Part of a small language model's weights.
Architecture: LayerNorm before each block, learned positions, capped logits.
Training: a variant of Muon for these matrices, 239M tokens, 7303 steps.
MLP neurons of a small language model. Each row is named by its layer, matrix (up: input weights; down: output weights) and neuron, and shows model dimensions 32-95. Each number is 50 + 12 x the weight over its row's rms, rounded and kept within 0 to 99.
After each neuron's rows, "fires in" lists the words (lower case) most often at its 100 highest values on Wikipedia text that the model never trained on.

L14.up565:52 35 50 51 47 55 60 47 59 59 67 65 47 67 46 48 44 41 60 41 51 18 31 69 53 56 40 47 55 71 36 43 60 62 69 47 53 59 57 71 54 64 34 52 70 58 64 46 65 40 77 25 40 55 32 53 35 20 34 27 63 49 58 63
L14.down565:69 54 44 54 18 53 42 40 38 44 50 53 40 35 58 52 33 52 59 61 43 32 52 59 53 57 57 57 65 47 40 49 41 48 55 57 35 46 50 48 48 41 50 54 38 28 56 48 34 47 50 55 46 40 45 64 78 39 47 63 50 70 36 49
fires in: "became", "being", "been", "also", "before", "came"

L14.up582:37 45 67 44 64 29 33 33 48 63 37 35 46 45 23 53 38 42 46 68 47 37 39 66 71 71 41 60 45 51 48 50 61 63 39 33 64 78 45 60 35 53 38 61 37 46 45 70 49 71 43 63 42 63 44 65 71 52 58 42 52 39 71 46
L14.down582:46 40 65 68 43 51 48 49 33 54 28 61 53 32 49 60 53 52 42 34 40 53 41 55 45 40 78 34 52 37 69 53 54 56 52 58 34 55 35 60 62 42 51 43 59 34 58 55 69 42 39 44 46 36 44 43 46 57 35 57 45 41 39 59
fires in: "a", "his", "father", "final", "first"

L7.up591:47 42 52 40 50 41 25 66 27 37 69 52 70 72 55 58 48 67 39 55 25 54 33 57 63 59 55 49 27 42 29 75 49 50 67 62 74 52 23 32 39 49 52 53 46 30 65 64 48 51 40 50 50 60 30 43 33 35 56 50 45 38 58 46
L7.down591:69 56 55 44 65 48 28 49 46 41 47 52 60 62 53 55 37 53 25 58 56 62 60 35 62 52 62 49 39 45 51 60 41 61 62 60 48 46 36 33 54 34 48 60 71 53 63 62 56 31 49 41 68 49 45 43 62 42 55 39 66 37 42 30
fires in: "of", "architecture", "technology", "for"

L6.up680:54 25 45 21 49 36 48 30 45 72 69 48 51 61 53 33 53 55 41 59 59 60 37 41 53 67 41 49 43 30 54 29 32 32 42 46 65 45 38 61 67 53 42 73 48 34 53 49 50 29 49 57 38 53 48 38 70 64 56 49 57 51 68 35
L6.down680:31 53 74 72 44 54 60 54 60 41 64 54 43 67 66 49 36 53 51 42 53 45 64 31 36 49 80 50 49 67 45 72 35 44 60 60 41 58 55 47 53 55 38 42 46 38 47 33 34 53 52 44 60 34 43 58 51 46 57 34 31 69 65 44
fires in: "became", "league", "scottish"

L7.up359:63 56 63 30 33 57 39 35 69 60 47 45 55 51 51 53 37 48 37 33 53 59 45 60 74 52 42 41 47 63 68 37 46 55 30 30 40 58 63 48 41 76 49 19 44 36 77 54 41 37 45 29 53 39 23 60 22 48 47 49 72 52 43 51
L7.down359:34 47 60 30 63 21 54 75 67 56 41 43 51 32 52 59 58 47 28 56 36 43 35 41 63 44 27 33 63 79 57 55 51 34 37 38 39 58 48 72 65 43 41 55 59 35 37 59 78 48 46 37 44 42 59 48 49 44 45 48 66 70 60 46
fires in: "two", "final", "both", "several", "returned"

L15.up344:51 11 53 56 50 43 62 35 37 60 33 76 51 55 39 40 30 65 44 61 40 49 56 61 43 51 37 39 58 61 60 34 45 67 51 50 67 41 45 61 51 41 45 52 40 48 54 28 57 44 59 64 43 49 62 65 40 39 33 76 34 34 55 41
L15.down344:42 75 38 48 50 44 33 55 60 49 54 38 58 54 64 41 44 37 70 63 66 53 16 40 69 64 49 46 41 72 44 56 45 46 39 42 50 51 35 55 57 59 40 55 65 54 73 79 50 42 49 52 49 31 48 56 74 72 69 57 61 84 45 53
fires in: "to", "became", "this", "make", "no"

L15.up220:39 35 47 61 57 47 50 40 66 43 67 52 38 51 41 29 48 57 62 48 46 49 42 58 52 76 36 46 29 76 38 47 45 34 47 44 49 45 40 47 46 18 42 40 53 27 68 41 61 69 44 54 33 61 45 59 61 47 43 72 35 39 52 24
L15.down220:27 47 47 69 30 58 52 48 40 26 36 47 58 44 63 41 50 72 52 33 51 42 55 59 26 60 53 30 71 52 51 59 47 44 58 59 47 60 40 65 41 69 44 53 49 51 55 63 60 22 49 50 46 44 67 59 45 53 58 44 57 65 58 48
fires in: "for", "on", "to"

L12.up255:52 63 49 24 43 47 56 45 42 46 49 52 48 60 65 60 44 64 42 35 45 35 48 32 53 50 40 46 37 53 57 53 51 57 34 50 50 51 66 51 64 43 30 60 71 41 73 74 58 36 45 50 54 44 57 56 47 72 54 45 44 37 48 51
L12.down255:47 55 43 59 50 36 50 38 45 66 62 57 51 28 60 55 17 50 54 42 64 24 82 35 51 44 51 38 52 56 64 46 57 90 35 47 43 45 75 48 53 55 62 54 72 46 39 35 44 36 57 67 77 62 55 39 72 54 45 55 35 54 44 38
fires in: "of", "make"

L4.up653:61 55 26 63 32 51 71 52 52 54 62 58 63 42 43 40 42 51 62 59 10 60 55 56 63 49 49 42 45 46 53 50 47 52 29 42 36 60 47 58 39 45 52 38 54 27 67 69 29 70 37 52 49 53 39 69 58 61 60 47 30 44 59 83
L4.down653:41 54 51 72 45 40 36 56 38 40 51 48 51 46 59 59 65 59 45 44 59 55 50 19 52 46 48 45 35 45 62 55 59 52 50 42 66 45 71 40 39 47 46 57 49 39 40 39 64 47 55 46 40 57 73 41 49 49 62 70 61 69 52 46
fires in: "in", "high", "for", "injury"

L6.up294:47 53 51 54 47 46 65 50 36 45 55 52 76 71 64 37 55 51 43 31 51 67 20 44 48 49 47 26 62 40 58 44 89 64 52 69 59 30 65 73 44 40 36 56 53 50 48 34 56 56 56 50 49 60 61 62 43 53 50 54 33 58 56 72
L6.down294:42 50 66 53 61 47 48 54 48 73 64 54 52 41 31 49 81 52 45 49 46 57 34 52 62 53 43 47 53 42 38 51 44 52 49 81 41 48 51 41 60 13 44 64 71 38 61 64 41 66 43 69 55 36 60 45 70 26 35 54 61 33 49 57
fires in: "is", "as", "also", "she", "see", "has"

L14.up197:45 49 44 53 73 45 57 52 32 68 38 41 34 59 62 66 51 54 53 25 51 69 50 45 41 53 47 34 26 41 16 45 33 60 47 59 61 44 48 46 69 69 48 52 65 57 60 53 61 34 44 59 61 50 30 68 48 71 34 58 50 63 62 35
L14.down197:62 72 35 45 41 50 71 38 31 43 60 55 57 51 64 40 68 64 31 64 54 50 52 13 74 30 49 54 45 32 46 61 43 41 50 60 51 48 54 62 58 60 66 53 64 46 54 57 63 37 43 49 66 33 40 46 37 56 52 53 41 40 54 44
fires in: "at", "with", "of", "him"

L5.up640:49 49 52 58 47 77 59 52 57 77 59 35 33 32 43 54 37 31 43 44 52 49 32 17 68 62 59 61 41 53 71 68 33 57 62 51 46 56 64 58 57 54 54 46 67 41 49 36 35 53 34 57 46 45 52 44 46 56 20 63 49 54 30 41
L5.down640:45 32 39 48 56 62 50 55 47 73 34 55 81 89 57 42 55 40 59 55 59 74 42 33 64 45 50 45 44 58 70 54 41 52 39 47 39 45 47 49 42 36 24 76 49 70 62 36 46 36 36 52 47 67 37 48 46 50 41 58 41 30 52 57
fires in: "became", "some", "name", "become", "those"

L3.up103:39 60 43 61 37 63 50 34 51 57 65 53 27 37 58 40 43 39 66 55 61 45 41 61 57 83 63 70 43 44 47 68 35 64 43 40 48 38 51 56 65 45 74 48 50 43 54 32 55 53 45 45 44 58 55 24 53 57 57 50 33 34 51 33
L3.down103:41 47 46 38 72 58 46 51 68 35 55 41 50 57 36 62 48 59 67 48 67 41 51 63 47 57 33 67 50 50 40 32 48 55 74 49 52 48 57 42 42 49 49 36 46 16 58 55 56 28 66 25 85 32 58 60 53 45 40 51 52 42 42 40
fires in: "under", "on", "out", "deep", "off", "report"

L4.up241:49 28 50 45 28 43 55 47 41 55 59 35 62 51 64 44 51 44 47 31 48 39 54 62 70 53 47 58 75 52 58 45 44 66 49 65 51 30 47 40 26 34 65 49 41 70 43 48 56 38 35 63 52 49 59 31 34 39 67 51 60 70 54 68
L4.down241:46 56 62 20 59 57 62 54 57 45 57 47 57 43 79 53 49 45 35 50 48 25 53 53 53 54 59 53 45 65 32 56 62 60 46 49 39 44 63 43 56 31 49 42 41 48 36 48 39 68 38 48 58 43 41 49 53 33 47 49 14 67 57 77
fires in: "has", "have"

L12.up622:22 78 53 44 55 55 51 41 66 48 37 59 51 55 55 34 42 58 67 54 44 64 84 50 66 65 50 26 55 47 45 56 54 39 62 37 40 55 51 72 53 48 62 36 40 41 47 56 65 42 49 56 39 64 55 62 54 58 61 46 39 32 52 54
L12.down622:44 48 31 20 53 52 50 55 51 69 37 51 45 52 31 64 57 46 48 51 51 47 57 62 44 43 60 41 25 73 50 31 51 74 20 75 39 49 56 22 44 51 35 53 61 53 35 57 59 63 46 53 54 60 67 37 42 61 38 41 68 41 38 57
fires in: "both", "most", "al", "february"

L10.up732:48 74 55 33 45 39 38 43 57 41 41 58 42 28 46 55 38 69 47 61 49 56 47 64 31 57 46 50 47 37 41 54 50 60 63 47 61 65 53 36 26 24 50 65 48 49 38 55 52 50 55 55 63 42 46 53 57 55 74 38 54 35 60 47
L10.down732:57 50 65 48 64 41 61 63 51 55 51 39 40 49 49 35 55 38 50 55 54 48 35 37 56 49 17 62 42 48 37 37 54 69 48 73 56 59 54 58 37 28 56 54 65 58 37 55 62 59 57 46 44 46 48 42 66 38 56 53 58 40 52 56
fires in: "it", "he", "who", "help"

L8.up648:59 55 51 47 58 48 50 54 21 47 57 45 35 56 52 28 44 41 62 36 50 59 35 47 44 41 43 59 45 32 49 56 53 65 61 47 55 65 72 27 87 49 37 49 43 54 41 53 56 42 52 50 58 34 56 40 39 71 54 42 43 49 60 52
L8.down648:36 49 69 59 55 35 25 55 52 44 58 67 56 47 57 50 42 36 64 52 38 49 37 55 50 66 22 51 60 67 71 27 40 35 45 58 68 40 30 56 45 66 46 65 56 57 61 32 31 57 56 45 51 46 51 47 53 29 34 52 58 35 40 57
fires in: "a"

L3.up230:30 59 49 35 45 51 50 60 34 53 68 47 42 51 74 25 64 24 49 54 61 73 57 47 54 56 51 38 45 41 42 39 42 55 42 47 43 46 53 48 53 52 40 45 53 54 65 60 60 56 32 60 48 77 44 31 69 37 46 66 59 41 41 53
L3.down230:43 38 57 48 46 67 55 62 48 58 67 35 34 54 57 23 51 23 27 57 67 34 58 64 55 62 46 31 62 68 54 47 48 52 67 53 72 38 33 44 39 41 64 47 45 40 70 46 57 55 59 54 41 58 38 43 57 29 40 54 47 36 36 68
fires in: "career", "this", "time", "music", "it"

L12.up733:41 35 46 43 56 27 56 50 40 41 48 36 49 43 52 46 59 73 52 74 54 68 37 66 54 44 50 33 50 58 35 23 45 47 51 78 47 52 58 54 37 49 66 73 50 45 36 62 49 48 52 48 57 42 43 72 64 45 55 90 59 35 50 38
L12.down733:35 74 62 34 45 30 68 56 37 51 30 51 51 46 42 48 44 55 32 75 53 60 51 50 57 46 42 55 48 64 45 60 45 41 40 64 67 42 51 44 41 60 48 49 62 63 20 53 58 65 69 59 54 37 35 55 48 37 51 39 55 35 51 59
fires in: "it", "he", "which", "history", "what"

L7.up670:45 26 56 66 47 50 72 53 47 36 43 60 41 43 50 60 39 47 51 56 64 59 38 57 39 47 58 46 58 60 75 36 54 61 52 45 35 50 69 45 48 56 57 34 60 44 58 32 33 47 52 50 45 40 54 31 60 81 39 31 47 62 59 49
L7.down670:55 35 43 71 44 62 42 65 45 65 65 38 40 45 52 55 74 55 41 50 32 54 43 42 53 31 54 53 56 66 39 50 55 37 71 56 72 53 60 44 58 55 48 56 57 57 42 25 36 53 47 54 60 45 56 65 43 36 48 46 42 31 74 29
fires in: "in", "s", "kg", "largely", "large", "ft"

L7.up309:59 55 43 58 51 65 30 27 33 23 47 61 45 55 70 69 44 49 55 46 28 46 36 42 48 53 70 30 62 38 64 49 48 33 25 36 62 52 66 74 65 63 59 52 66 49 65 83 78 60 52 57 64 65 64 52 64 31 30 35 67 50 61 33
L7.down309:39 60 63 64 68 54 46 54 48 28 58 72 48 53 64 70 58 70 43 69 27 48 47 71 54 49 48 46 51 44 59 41 46 59 42 48 43 61 59 58 60 35 47 55 56 63 59 44 53 38 56 70 52 56 65 47 62 66 41 40 56 56 45 53
fires in: "new", "other", "conference"

L15.up603:39 24 58 66 52 45 58 59 35 51 65 29 49 61 63 51 54 40 48 54 42 69 49 44 63 60 48 32 40 50 55 17 68 30 73 65 71 28 25 39 57 40 56 37 66 57 57 67 52 72 47 59 57 67 33 48 37 62 50 59 70 57 49 46
L15.down603:67 66 78 34 44 55 77 50 40 44 53 45 41 37 42 58 54 53 74 43 44 22 39 60 47 39 33 61 55 32 48 63 46 65 35 49 38 65 51 27 22 29 43 40 54 40 50 65 62 48 43 45 52 52 42 57 47 56 45 75 73 46 41 47
fires in: "became", "as", "years", "also", "much"

L4.up17:46 54 27 41 49 82 32 41 32 51 51 47 58 50 51 34 45 51 62 46 52 43 31 33 52 46 54 48 52 51 44 51 52 53 57 57 53 72 66 55 41 62 49 29 43 50 41 38 54 27 35 44 43 72 67 57 39 86 41 79 67 41 47 43
L4.down17:55 57 22 45 67 39 39 48 52 65 47 46 51 61 50 54 43 57 58 51 54 51 38 35 75 54 31 46 45 48 56 49 33 50 51 55 58 42 45 46 47 48 43 30 45 63 67 46 44 38 43 61 55 64 59 33 53 77 47 58 68 39 49 49
fires in: "both", "some", "home", "become", "massachusetts"

L14.up242:54 48 43 74 22 32 44 59 49 52 57 40 46 62 39 34 65 57 54 58 49 54 32 58 49 52 34 61 31 59 55 34 50 58 36 52 57 40 38 62 51 34 46 38 63 59 42 65 60 59 41 54 47 50 52 36 75 41 50 53 60 55 50 72
L14.down242:38 35 59 36 48 50 62 62 47 57 26 59 48 38 59 37 53 42 42 37 47 25 45 52 47 51 40 64 40 57 49 45 31 75 58 59 59 57 42 37 57 62 69 55 33 54 23 65 31 63 55 46 32 70 58 42 35 58 40 55 41 65 46 45
fires in: "and", "also", "assembly"

L5.up386:57 60 58 35 63 34 48 44 44 44 75 36 42 28 45 43 51 41 54 52 49 61 35 22 26 67 45 33 47 56 54 34 63 63 49 43 49 62 62 26 58 45 36 56 68 58 44 65 69 43 54 34 48 61 70 47 63 49 51 46 73 30 33 56
L5.down386:43 60 60 46 49 41 56 42 53 45 56 48 47 22 32 31 54 32 42 44 61 53 45 45 21 64 36 25 58 53 44 58 52 43 49 30 56 66 51 45 40 33 47 77 51 65 45 46 69 33 50 24 59 51 42 40 69 43 62 50 59 44 30 46
fires in: "it", "italy"

L12.up344:47 49 42 63 73 51 35 42 41 55 53 41 77 53 35 47 69 50 49 37 53 49 55 37 45 55 64 50 50 43 40 52 38 42 39 18 41 48 31 36 32 35 50 73 41 50 51 62 45 40 54 51 72 69 61 26 39 60 50 46 40 61 80 39
L12.down344:41 61 47 45 41 45 50 51 62 44 65 68 33 50 52 42 46 45 55 73 44 73 60 69 44 31 30 47 47 47 66 45 63 47 40 53 65 38 81 55 52 45 52 39 72 55 37 57 50 57 49 39 39 32 44 72 51 48 41 51 48 60 40 41
fires in: "of", "scottish", "americans"

L3.up79:57 38 64 56 51 47 33 43 34 37 48 52 19 55 51 36 37 52 53 40 50 69 21 59 53 65 54 31 30 44 51 50 39 78 64 65 46 54 62 53 37 49 43 37 46 46 63 55 51 37 49 42 51 24 53 48 47 52 60 46 54 43 66 47
L3.down79:19 47 50 47 53 41 46 59 41 50 64 37 47 60 47 64 68 59 36 39 56 31 54 64 58 47 72 76 51 55 53 49 50 43 49 51 52 58 47 24 21 68 27 53 39 47 67 30 47 73 35 49 46 39 62 55 48 65 64 61 51 49 62 67
fires in: "for", "census"

L10.up470:44 43 50 66 57 48 50 47 39 50 48 55 41 50 35 45 18 55 52 34 46 55 36 51 51 67 44 48 46 65 52 42 37 60 23 56 75 54 51 51 36 45 50 62 47 39 56 43 60 52 44 46 33 27 60 53 51 63 57 40 60 51 61 59
L10.down470:67 55 43 44 39 53 52 29 46 43 59 56 40 31 55 45 66 50 39 53 46 52 55 36 37 52 40 45 60 52 53 32 55 54 63 62 40 60 31 51 60 68 46 56 51 62 38 49 48 56 57 78 72 63 56 72 58 29 49 51 64 56 43 74
fires in: "a", "the", "and", "but", "which", "as"

L8.up704:36 50 65 28 59 46 78 54 40 63 50 64 38 54 43 53 49 40 84 46 47 41 37 49 33 46 42 46 52 55 49 45 45 45 36 52 49 52 76 67 54 32 32 45 40 45 46 48 54 55 54 48 22 60 62 57 50 42 54 57 49 54 45 83
L8.down704:48 49 42 50 36 42 43 61 40 42 55 40 35 66 73 31 52 57 45 53 47 53 56 61 47 51 38 39 53 54 71 52 82 54 64 69 41 53 34 51 64 63 54 53 60 42 46 37 38 33 43 45 26 59 56 57 42 57 54 39 37 53 25 38
fires in: "a", "became", "area", "before", "areas"

L4.up407:45 50 65 49 46 53 41 29 29 58 63 25 38 45 62 56 70 65 40 55 77 50 46 58 43 52 50 42 58 34 41 48 69 51 65 33 45 55 68 28 62 61 65 69 63 42 51 41 69 50 49 68 49 50 39 31 24 44 42 56 48 21 52 54
L4.down407:57 51 50 54 46 58 48 35 52 67 56 38 43 31 57 38 58 41 23 37 71 35 27 59 55 57 70 47 61 35 35 60 61 63 46 53 60 47 47 14 47 42 54 72 71 44 63 55 52 58 61 68 57 48 62 39 45 38 54 60 61 28 45 31
fires in: "it", "attended", "attacked", "attack", "attention"

L5.up204:56 36 65 72 50 57 45 43 51 58 39 67 61 68 55 48 35 48 33 53 29 32 56 58 51 48 59 34 56 57 39 38 59 47 43 72 52 35 58 45 44 56 58 58 66 57 48 45 51 36 32 39 51 52 51 44 23 35 25 56 49 44 57 29
L5.down204:57 46 61 76 52 56 29 25 47 45 45 44 22 53 33 37 37 50 77 68 62 49 42 54 48 63 52 71 63 44 37 57 47 64 52 47 47 44 57 69 52 58 72 49 41 54 40 61 34 49 33 29 65 59 47 67 21 48 51 60 36 50 40 50
fires in: "other", "known", "under", "others"

L7.up566:50 35 59 56 67 35 43 40 31 47 48 43 61 49 75 43 38 53 30 50 42 68 75 38 40 53 61 44 44 43 41 50 48 27 48 54 43 43 40 67 32 49 49 62 40 31 53 64 68 45 61 42 59 53 38 48 44 52 48 55 70 46 42 47
L7.down566:22 42 38 63 30 54 54 56 35 27 58 38 63 23 78 53 39 41 52 56 57 55 59 50 45 47 36 55 44 53 53 64 65 43 60 29 46 50 40 62 50 54 65 33 45 59 49 36 25 54 59 41 62 69 53 49 55 31 73 63 54 38 46 52
fires in: "of", "kingdom", "bettencourt"

L6.up653:35 52 47 68 53 55 53 60 61 34 85 66 76 44 43 51 68 85 44 43 40 52 23 51 46 52 27 32 48 47 47 43 55 60 59 42 40 42 57 60 48 51 50 43 50 66 39 54 43 42 60 64 64 37 64 52 48 56 54 49 55 60 73 65
L6.down653:26 49 55 53 29 50 53 62 47 46 59 63 62 55 59 49 56 46 32 61 38 66 74 40 53 56 44 31 47 44 52 41 31 58 28 62 53 56 40 22 50 21 65 53 36 38 38 56 59 47 45 70 72 57 72 35 45 51 49 26 63 72 60 54
fires in: "which", "also", "appeared", "apps"

L3.up15:67 50 49 69 54 49 53 59 53 26 62 36 42 54 41 60 43 59 33 39 58 63 57 44 51 68 62 58 40 39 31 43 29 61 69 72 61 35 64 54 75 46 66 39 50 41 43 31 40 25 64 61 22 36 44 63 55 44 61 63 55 42 53 48
L3.down15:42 61 57 41 30 53 56 48 59 26 43 47 43 62 40 43 57 40 44 34 86 56 52 39 53 50 52 33 40 63 44 56 59 60 41 74 64 56 50 58 40 40 46 43 51 52 77 39 56 67 54 44 36 72 54 48 64 63 59 53 40 37 49 31
fires in: "a", "for", "an", "autumnalis", "former"

L4.up612:46 56 56 42 62 71 59 60 43 45 27 61 38 55 55 32 44 58 48 54 56 52 37 36 61 52 41 48 55 45 54 48 54 53 58 48 47 54 61 64 49 56 38 55 67 53 46 47 42 30 53 47 36 52 59 49 59 54 67 68 48 70 60 52
L4.down612:47 61 75 64 47 47 34 75 68 66 52 47 52 57 47 48 53 62 29 82 73 71 41 34 22 34 36 42 45 55 68 52 57 40 61 43 45 51 64 58 61 42 43 49 55 53 31 49 54 41 39 46 44 46 48 48 56 50 70 26 43 76 43 33
fires in: "an", "a", "medal", "autumnalis", "his"

L14.up723:45 40 60 80 35 32 52 28 17 49 48 56 70 53 43 44 53 48 57 34 39 41 49 64 54 58 42 49 42 45 59 44 48 47 26 42 43 68 55 38 52 61 47 38 41 49 70 31 34 47 57 50 50 73 67 39 51 55 62 50 34 45 46 72
L14.down723:48 70 32 41 39 79 41 46 61 59 41 58 39 54 39 59 51 32 65 34 48 39 51 26 41 38 36 46 49 70 49 57 55 65 42 66 44 52 49 19 54 35 59 65 68 47 63 35 33 74 46 43 59 59 32 48 46 53 65 36 70 66 34 45
fires in: "in", "but", "during", "and", "who", "tools"

L5.up261:38 38 65 46 54 79 51 42 48 46 52 52 53 60 26 42 37 55 56 50 34 52 31 48 45 60 47 52 61 76 48 51 49 66 54 40 41 60 44 58 58 69 57 35 30 27 59 60 60 42 50 56 57 59 57 41 50 45 62 39 36 35 44 50
L5.down261:56 30 77 46 46 52 49 48 49 54 40 42 34 46 35 45 36 55 65 49 40 66 45 43 50 59 33 63 49 64 46 51 30 39 35 55 56 29 49 57 45 57 49 29 35 52 58 35 63 32 57 72 48 49 37 50 67 49 51 50 56 30 34 68
fires in: "a", "age"

L5.up173:64 58 56 28 34 53 79 41 58 72 66 79 55 40 42 57 40 37 42 39 47 32 64 49 50 50 57 58 50 54 43 47 38 44 40 48 45 60 56 36 17 68 67 34 43 44 36 34 30 52 32 37 47 55 72 30 60 50 42 27 46 44 67 69
L5.down173:43 41 47 66 61 54 50 65 42 62 57 35 30 48 63 43 55 81 77 75 51 39 42 45 64 44 38 51 53 54 42 69 46 41 55 35 57 77 62 53 48 51 33 52 27 25 43 55 71 50 51 68 47 61 35 72 62 34 65 37 29 43 53 55
fires in: "in", "born", "based"

L13.up270:37 30 49 51 57 56 44 58 42 43 65 45 25 63 31 40 46 47 62 74 29 50 35 53 43 69 59 55 59 53 56 68 38 57 48 83 52 53 47 46 61 57 42 60 49 63 51 31 43 47 57 60 56 47 49 53 45 63 44 60 44 47 37 32
L13.down270:38 56 27 19 50 23 46 49 59 53 58 45 48 64 45 45 52 46 49 60 66 51 52 57 44 57 51 37 70 37 49 38 55 31 41 35 39 17 44 47 39 50 57 73 55 57 66 43 55 59 50 65 65 47 57 52 54 49 37 46 61 47 28 52
fires in: "a", "s", "be", "age"

L5.up745:32 59 34 84 41 46 54 58 62 44 42 41 59 52 46 48 54 65 38 59 28 53 52 69 46 49 50 51 46 53 43 45 51 30 74 39 70 28 60 40 17 60 59 57 36 56 45 49 58 19 50 40 58 55 52 45 35 61 59 41 52 46 53 45
L5.down745:51 24 65 50 18 42 66 56 47 18 36 67 57 65 71 85 46 76 41 41 49 43 49 50 53 34 60 55 40 57 74 49 58 42 37 54 33 49 36 54 26 53 59 48 46 28 45 58 69 46 29 42 45 46 39 51 45 71 31 52 46 21 72 50
fires in: "university", "school", "award", "awards"

L5.up97:62 51 41 35 60 55 60 26 33 81 50 39 53 49 35 37 64 50 46 38 31 36 35 63 54 42 44 58 31 59 59 45 65 46 34 37 73 66 52 45 63 69 51 48 36 35 61 57 58 65 55 35 68 74 42 61 45 48 51 27 48 57 35 70
L5.down97:35 39 71 39 54 51 68 51 58 53 52 58 32 53 40 53 70 59 42 57 42 49 32 58 61 38 45 28 37 58 53 51 42 40 22 50 55 57 34 41 39 28 62 65 47 38 47 58 75 26 49 53 33 60 45 63 39 48 53 37 35 36 43 72
fires in: "first", "second", "final"

L3.up452:35 54 47 43 61 38 66 33 69 54 26 56 38 64 47 21 38 50 47 33 39 34 50 60 42 53 35 47 42 64 59 38 49 54 78 37 50 43 61 50 41 62 51 40 33 65 44 36 70 47 36 56 60 53 50 54 34 48 69 25 66 85 50 59
L3.down452:41 46 49 44 41 35 47 50 61 27 56 36 47 40 57 44 54 43 36 24 56 37 51 67 57 39 55 54 10 50 48 35 67 54 54 19 68 46 60 56 51 44 38 34 55 44 40 47 47 45 38 48 75 32 52 60 41 47 52 26 42 52 66 73
fires in: "university", "national", "school", "sexual"

L14.up531:32 58 60 80 60 39 26 50 39 55 53 48 67 46 53 49 40 69 37 54 24 57 39 57 52 61 50 38 76 36 79 50 55 42 58 42 71 75 62 58 55 57 40 70 59 42 49 38 61 48 52 55 51 53 49 63 41 61 42 60 44 61 68 58
L14.down531:39 59 56 43 24 55 57 43 58 68 57 53 44 63 35 48 37 47 48 24 69 39 43 41 28 19 47 54 34 40 55 65 47 35 55 70 40 63 60 51 48 45 48 52 76 44 71 37 40 46 40 67 47 74 47 61 28 55 71 52 43 56 63 65
fires in: "an", "announced", "british", "a", "several", "the"

L5.up644:49 41 33 55 54 40 34 65 48 59 44 57 63 64 30 30 75 42 53 49 51 58 53 50 58 56 45 78 61 40 44 14 51 54 41 61 35 74 44 42 58 52 41 44 60 55 55 62 34 59 49 27 31 59 65 51 39 53 49 53 35 68 35 60
L5.down644:47 42 47 57 49 33 32 68 58 47 53 59 73 46 46 56 52 61 41 33 50 33 63 51 61 43 68 70 35 70 54 39 65 63 52 62 39 59 47 65 48 44 56 42 63 53 68 51 60 24 20 52 14 86 47 55 26 47 51 53 47 66 49 40
fires in: "including", "include", "also", "have"

L4.up531:44 44 46 56 20 39 71 43 70 47 61 56 56 59 41 52 53 47 63 32 41 42 40 50 46 46 61 70 58 62 61 51 53 62 33 52 46 51 46 47 34 44 47 40 36 61 48 49 50 39 12 69 43 38 76 40 59 45 57 49 45 35 43 68
L4.down531:61 57 35 61 65 47 50 49 62 64 55 62 53 35 44 39 64 44 38 33 43 46 53 51 66 52 44 56 50 56 62 53 55 75 45 52 52 36 48 58 46 46 45 40 46 58 58 65 49 43 27 73 48 50 65 47 75 42 57 47 05 71 42 62
fires in: "has", "have", "had", "during"